{
  "n_layer": 16,
  "d_model": 256,
  "n_head": 2,
  "n_kv_head": 2,
  "head_dim": 128,
  "d_mlp": 1024,
  "vocab_size": 998,
  "activation": "quick_gelu",
  "norm": "layernorm",
  "norm_place": "pre",
  "norm_eps": 1e-06,
  "positions": "rope",
  "rope_base": 10000.0,
  "rope_fraction": 0.5,
  "qk_norm": false,
  "attn_scale": 0.0884,
  "bias": "none",
  "tie_embeddings": false,
  "parallel_block": true,
  "init": "normal",
  "init_std_qkv": 0.0398,
  "init_std_o": 0.0,
  "init_std_up": 0.0398,
  "init_std_down": 0.0,
  "init_mimetic": 0.7,
  "optimizer": "muon_variant",
  "lr": 0.00739,
  "lr_mult_down": 3.0,
  "lr_head": 0.00726,
  "grad_clip": 2.0,
  "warmup_steps": 200,
  "schedule": "wsd",
  "decay_fraction": 0.618,
  "decay_shape": "sqrt",
  "final_lr_fraction": 0.0,
  "batch_tokens": 131072,
  "seq_len": 256,
  "doc_mask": false,
  "train_tokens": 761400000,
  "steps": 5810,
  "dataset": "wikipedia_en"
}
MLP neurons of a small language model. Each row is named by its layer, matrix (down: output weights) and neuron, and shows model dimensions 0-127. Each number is 128 + 32 x the weight over its row's rms, rounded and kept within 0 to 255. Numbers have three digits each.
A block is one neuron, or neurons of one layer that tend to fire together. After each block is what it responds to, as a language model described it from the Wikipedia text at the highest values.

L6.down15:118160183147149149102168063116186114167167112137129097122187128105128180127102129121128151053139097138173145150188087119109204116150123190147168144102167095109163097126089132145124191095138140132122104124117119174132093134184101145164155104134128116130134081161145146091085097132138107089165057082106100216073181151197113101121112062063136122122116107108140109124068117128119153136094
L6.down565:144138124137160123123107131122136102138118155175133145136121116114114174127122152149155150107058183141144129195142129110118143139043085132157120131162141075027084081105119189185101118089122108114128073154144111163131136130100145064236125166102120119139137110129126161111140144139104137107166119125136150090105130062107134173124108160097120122095114161186156104119128150142164125171140
L6.down681:149160159153117110141123131174134105150105090134092117104177154131125182113137125143090104104121128168103142138113142107126129149097122177147173109134189109093058063111136193161146069091134171084137119132178113105096127133131137122130136184129098091131185122095117118154058060100115161131131083146187106121118188121131178194185062190146152109153166115141119143123114144168144090150094
L6.down755:153139137172129124152105142100105141121134078035105126092138115108085163114093158149166130156110113216135190110135120147067134088169162157172130121138158122146141115096112137136106110124145150083170138130148119155122159129070111186129108145171124148177135124144162139090123070102141166118179097092135149108096168169214182172132158128108175123146118167128123104131094135159110082143136
Responds to: Closing == of wiki section headings (== Career ==), relative which after commas or of, and commas or word-final pieces (Although, century) ending introductory phrases.

L8.down8:118104155136146160176168125114106110085135118145094193071067117140090145129192110111135116151142178119138090148162160090125140164173108139189153126115120169150138100093102163103117149096200145140101124117099111192066130158126121115128120149104101067090118151062060092154142119155151128154143168138144155068125118143151103037160121070144179155090103177126131100076148109111152156175166
L8.down253:098122120148194092083148151146188098117213163107103058174140112080095167134134101164167100139148110178145184149103150099119135139078130145079142149155126068186109153103155156129149096134155126089098112049091110171118111153062183135126118132111102107103108140123169123158133122178096164085169169134133102097103062106185107184101112134112075161067142215108182131089131105153088155114123
L8.down277:066162163131119146164102137125139194127102142116114150136176092109160156069135193105103123079177164091143181226132136074136153128134175139084138120100089132084097135147131095120104145121133140079139117153142092137065121210134120110081146103170098139148148109122154114149156049134145154072103110149149187132175110144175134119099069105119122174124120069131157098125161162137098135088105
L8.down577:117096110162149116097052156160058178077126085107152123162107081035133111075063125110142132129163169137160129155236111122115100169126077129051141125087134138137091127063141185109147092104138136115166148112159136124153133071092141083131171178090134096147114134180131085141166156175161077143133108136117155148130104148188101165114156144093197125134122118119187042126113113124117140112126
Responds to: Hyphens joining parts of compound words and names, as in Saint-Gelais, heart-shaped, COVID-19, plus some mid-word fragments like Charl-ton.

L8.down66:216132124083132166135130090129094061096125084113146136124143138147122138110099134115165121072130095100110116097166135157105159120114175080154209162091093139064144066103140175136104118135110111083120106158118130129111156163135053081140119102160105148120146067140084113165095148183124115146132090115173165069133138097147109148134082130109140145158181096147164117151127102056171059138108
L8.down182:132119103166141104171114120116152122102145125147183110097105094123126095167107115108129120077183152072149131165144134068153101123127169143087111105039125154170156173138136156165142141142144140076089072128114152186108142109102108128109023085160178132093083153107124104149092146142155159155068118173068131086128156156108172179120129150096074137059151103159146096085142101112184146171142
L8.down194:077126186106138139099146146146195153106121164113157124134091162133156098106086066195194129150074172125082178128118136092107116135212107130142134142115161112084157142099133175144099143104115145063135142100097142142190146167112126113075193157125125152101118131142082130126126122165186149161178165127192112137125100174150123126081136099164132167147159087084117089146186176104089078039110
L8.down411:123179151121136104139165106217117196131161099115111119104135119125150160095098110162136109088153168151195192132162069094106196133144134112080159147126148092078217106109114125116164139144154155142166109127103158119122131110140181132080206156141079086125119103089142139116127119160127132091092111121212094062113132129158214087091113099113113156180142082130120180100078101118108167212135
Responds to: Final pieces that complete a common word split across tokens, such as sm-all, ab-out, de-ep, o-wn, and past-tense -ed in directed, counted, continued.

L11.down595:136104120121095134070080125116170129143133107132093120140074079119148144108151169115103203157176124142150160124179169085138097178119137160162097142182163166136064080150134158151113096155143130145151161132138105115063175148151107155101115122132082122161131066186104114099134165109170136124078151145183056108083183112189159113172090102126100106128095085168101096117135166115102096185106
Responds to: Relative pronouns after a comma (which, who) and auxiliaries before a participle (had been, can be), plus odd mid-word pieces like m|e|eting or d|o|ctoral.

L8.down344:110076132128118099182096072121077131149106202160088104123128119120132146162119147169143111145122140166061165054084180064118109128129108145104097128172096132129127105126142092126173092129094153130179128101095136154164110115147104153117107065137219139111117128106142102072150156115080081120104155124115102109072069165118160161141170112119105070161151112153102192077107139160125169108132
L8.down573:061167145140125118132183118179132142218120098118171110136124105116117162108141130154067164174097131155058192123109143094082149132131200097135143190137150107112154117125107076157117075123106125119155076155080106167117043093124136086130170163160132159126124143133151093096149093074146154143154092067061073081148175174089144120115129215110096118054136149090169151183096172181118097091144
L8.down780:154094105171082127146143184183096088099125160110120118109141094100067058071115168139111114106173123112127144156122106152197136114134101143096173102114142151145169147117157084136121138170121101098112166102182162124131116113140188104199168129170115130157159192174141140140135118155119111114121060120121154108120147121097156119109139179063088086147098141084164132153119091134152104094119
L8.down842:141174173120085149071125135123106116161144134145172118147112114129095077120161135113101126146152144155118131195157155139130134152075113157190114093087106174124110153152134088126185127164084089157086142114083116050105184121107085084104156098145084152154094171102109152097079206176085119091135181139170152144075144221090107150078141130103119131131082101101164118155191129165186129081141
Responds to: Short subword pieces completing a partly spelled word, especially "et" as in together, diabetes, telnet, cemetery, also said, Azerbaijan, UK.

L8.down97:142166075144104106144154075117140108074105161112126128123125157128125146088052115147079143132122137163127089150093171156178140069103130097066111151112134133128119091141109152118157152110136145100098163103192127111110156155126089133143145056134066106081122118136156125151155147152128110173162190165156177141130157128096225083126163173200098170138129111071175067129133103157142160118107
L8.down509:131154166169109150116132182133160125141087142125185149102138099125157161140092115113095156134116120145138119143128136179168175084157085199085099080179119134125105132117107100164173131179087108085110193139120099138087157143181114052145180133163139181108161099145164091183183141117104105173127161096169133066137125088114066065153157166105146056108140152109136143162088125110196118081151
L8.down716:144143131172044148108153128178139124152124092195157165165146105145148148127090083142087125123110072088158115119177126183173144130128172122133057136096134143077131119094133114117102101082070087190132105114098126135144146155087180142104122155141155111169123099121147094146155127114062095198078087128121132144088107081166172134050151137125126132123127140136113169135100100110163161118108
L8.down857:111093103179076174167128108154103070149170078080100118142134114153127153082150098158155167079162095158115104107146118129080129128150177109168133117146068126126146165177112158118122091093118131189096126136088133125149169131159076104189120118107175104072121155139051072099150116099124183173149138160134083105085160119110077133048145127151176058173122113170130159142143109094126171104147
Responds to: Word-final pieces of quantifiers split after a first letter (s-ome, m-any, m-ost, prev-ious), relative that/which/who after nouns, and closing == of section headings.

L11.down862:110096094174136112118139079193129182104113063110179129130151053125119081119134164138106152146164140096122134115123111105154150137121157140189161097142078081119204092084137150130210184166085162162139114101146123118121191130127153224112097085140135122156191122110136136173171113151101100182093134116140175108182086175115096142192171130151091143121122121073220107090096135129144117065131
Responds to: Word-piece continuations completing common words split after a short start (s-ing-le, say-s, seem-ed, g-o-al), plus "a" in "As a result".

L8.down41:108139117122173083178133096138192093164141174077100128125159133109118122112144148161144099130168144105071186112090132123112108150120110088145147148162117109150108125118139157115157114139065104083094138111179113141144162109136084175084074119121106121147144098117156137123148101063125184101059067130066155210097187122157113137064165193141116147115097137096169102148173117083152110117193
L8.down60:127154149133133163116072202134140123062175141162110166136133126118167089168137143075191135101173115156137144115060151123175148113093115112104094072148092137165123160154123147093164126104181111131149170067130082127180121159105079159144156128101175135116153131184047136143102097142102122162088184133164143109123178158092104109095120111155130157085112141146119101129141177108138083103107
L8.down594:195182107127085090106094066103131109142171095093060142086080149109133147120101153163122107089100122108100160118152113135166083116092114133131097092183174157101119138129159113161170173169131147201117164189134077128152130081179112079180086134122114129091120094111056133136126158087111084113106143128144146158140119136133117119151111170083154180085136089153087117148140190138162071135165
L8.down813:095188147091055093129158141138112091128109142116164138115156168142096137091107113158109112139174152130105155144151103125110100136123161113142160117189201185124148088102107144108142119133123132134133157168127174150081175109076066052158093144101103131158171093112135034173162107142124124109150167062105117091057084094136130162114189138167198165197117102158124141124154101146203134193153
Responds to: Short interior pieces of common words split into several subword tokens, like ov in L·ov·e, om in C·om·munities, g in le·g·al.

L11.down848:106089133141146114156105163122158103122135146173133146126136125149129186106114159153095156120177171185138179074137124073048133163155154090126106184117141139126173154057137095145115102181054062146126107154137060131150114151168150128096108107175121145083062173188128039116083119183179098162128120112067127093115113129139133086124120072128121135148130084148092134196175078130116163150086
Responds to: Hyphens joining compounds, especially after state or compass words (state-owned, north-west, government-sponsored), plus mid-word fragments like spec-ial and place-name " in".

L6.down525:184176066159137206120078135111103093135109115137126113118098112123131097144108108123151063122150125053081122114182169116095169183124083090098135116128125091104147068143103143116162148073110082103145193130099100138169163113105105130137143151150173141129120113146131086122124155146101159108133162158183094152131104144126129105113098101146131116102139110093129127137096151114148158141123
L6.down732:137070121165098046155121083139165123160139140112122139110114173106148129110138169101157106079086134158154149150108120070158165175138125144126119092106121146130111098093149140121184139117123168105100114116144127069070140098069137145123176082059131152107155120153159089096128127118091152146138147146165159194122099120141146117188142158130186096163096078190065103039153136136115125147134
L6.down980:132122110110076048120167157103126105174155122099158136099117105140084168121073126114130152121155094130092142052156140131155101158173206099102149087100129080127078121123106145144141138103137108127114139160170127083175045111140128167120132095180201163099094076153102077163159130091086147120148062128098109128147156129126159139144065101155081162157168146141146125154096182152177109055163
L6.down987:130097105098127110099167148097155105121148085113090115135120107144141122101154130072176162115127096115117159187108126105170133160126127117081111168148174117094162167136130152157103162131114131113122183139106102135198101140116128135141096138101076107111110125138197123085159151131094107136131124130103052197112096137135204096094175131168117130143179121166117100121172148098201100142126
Responds to: Final word pieces completing number words split into pieces, cardinal and ordinal (f-ive, four-th, sev-en, sec-ond), plus a few other word endings.

L6.down10:129131148165130048145106091105149121114154142055138176142114101140090151140113131132085086109118107161141151146143117095125122190105132152127164069129115130118143127127139120092095093103121108172159132105146102168063175111136080095178139157111104132114112103153191190100151115123078160096163116132153175156141104127165062144073100128137098098122122180128123065077084140178141110109074
L6.down107:107105132112136146098045169109143101130125179153117082162139145129149144123176128171139125100129111126171108125117165147075147101149101166091067088080145135048164112131130103132084154104070126099140133092105133152128134127114115141109116126148142143131113061160144124124205230119077109150138108168077080134122068174153141083087025114092103097154202134173107193121116145133155078201073
L6.down232:182105148154124111152183098130124170100093141080110144152115046135087125156111118184144076106153209097127189152095156148135120053151125170122148075099090187099131081091112135171137172124166173198216124113151124140075132084098113156122119150069145146179109165154150125114154150123148141095133109132162093165082105130129127131131108113144136174114120088165072104125166135103139195129100
L6.down410:152150078147173134148084120090135109108170124105097101178164084131139080109123093146147140164108135188164097123097116170123112114117137150145153154142152133083127134131179148171154074115168136091127172191111077094152061133091101081173070165172130097059158180138086116153075030135133132155132100136139201127139134096145103123123094122106142104083138151106145084174026118158131102067153
Responds to: Second word-piece of a word split after its first letter or two, especially the "o" in Goals in football statistics tables; also Aggies, gymnast, giving, FIBA.

L11.down687:129133116111128198117151099147106147140138098121140201119098125155115127129109134156163167120164086128135116117122084151110145190114083100095125058118146097083111139104099128133113097176050118104097122141079167096065145132176105102131053130149195086176179150081132172119167061146094101173075165120160133096143149070118185117158093138130157105117144129137185141093208145116139087186190
Responds to: Ordinals like first and the end of second after "the" or "his", especially in "the first day/round/floor", plus weaker word-ending fragments (-ly, -ed, -ing).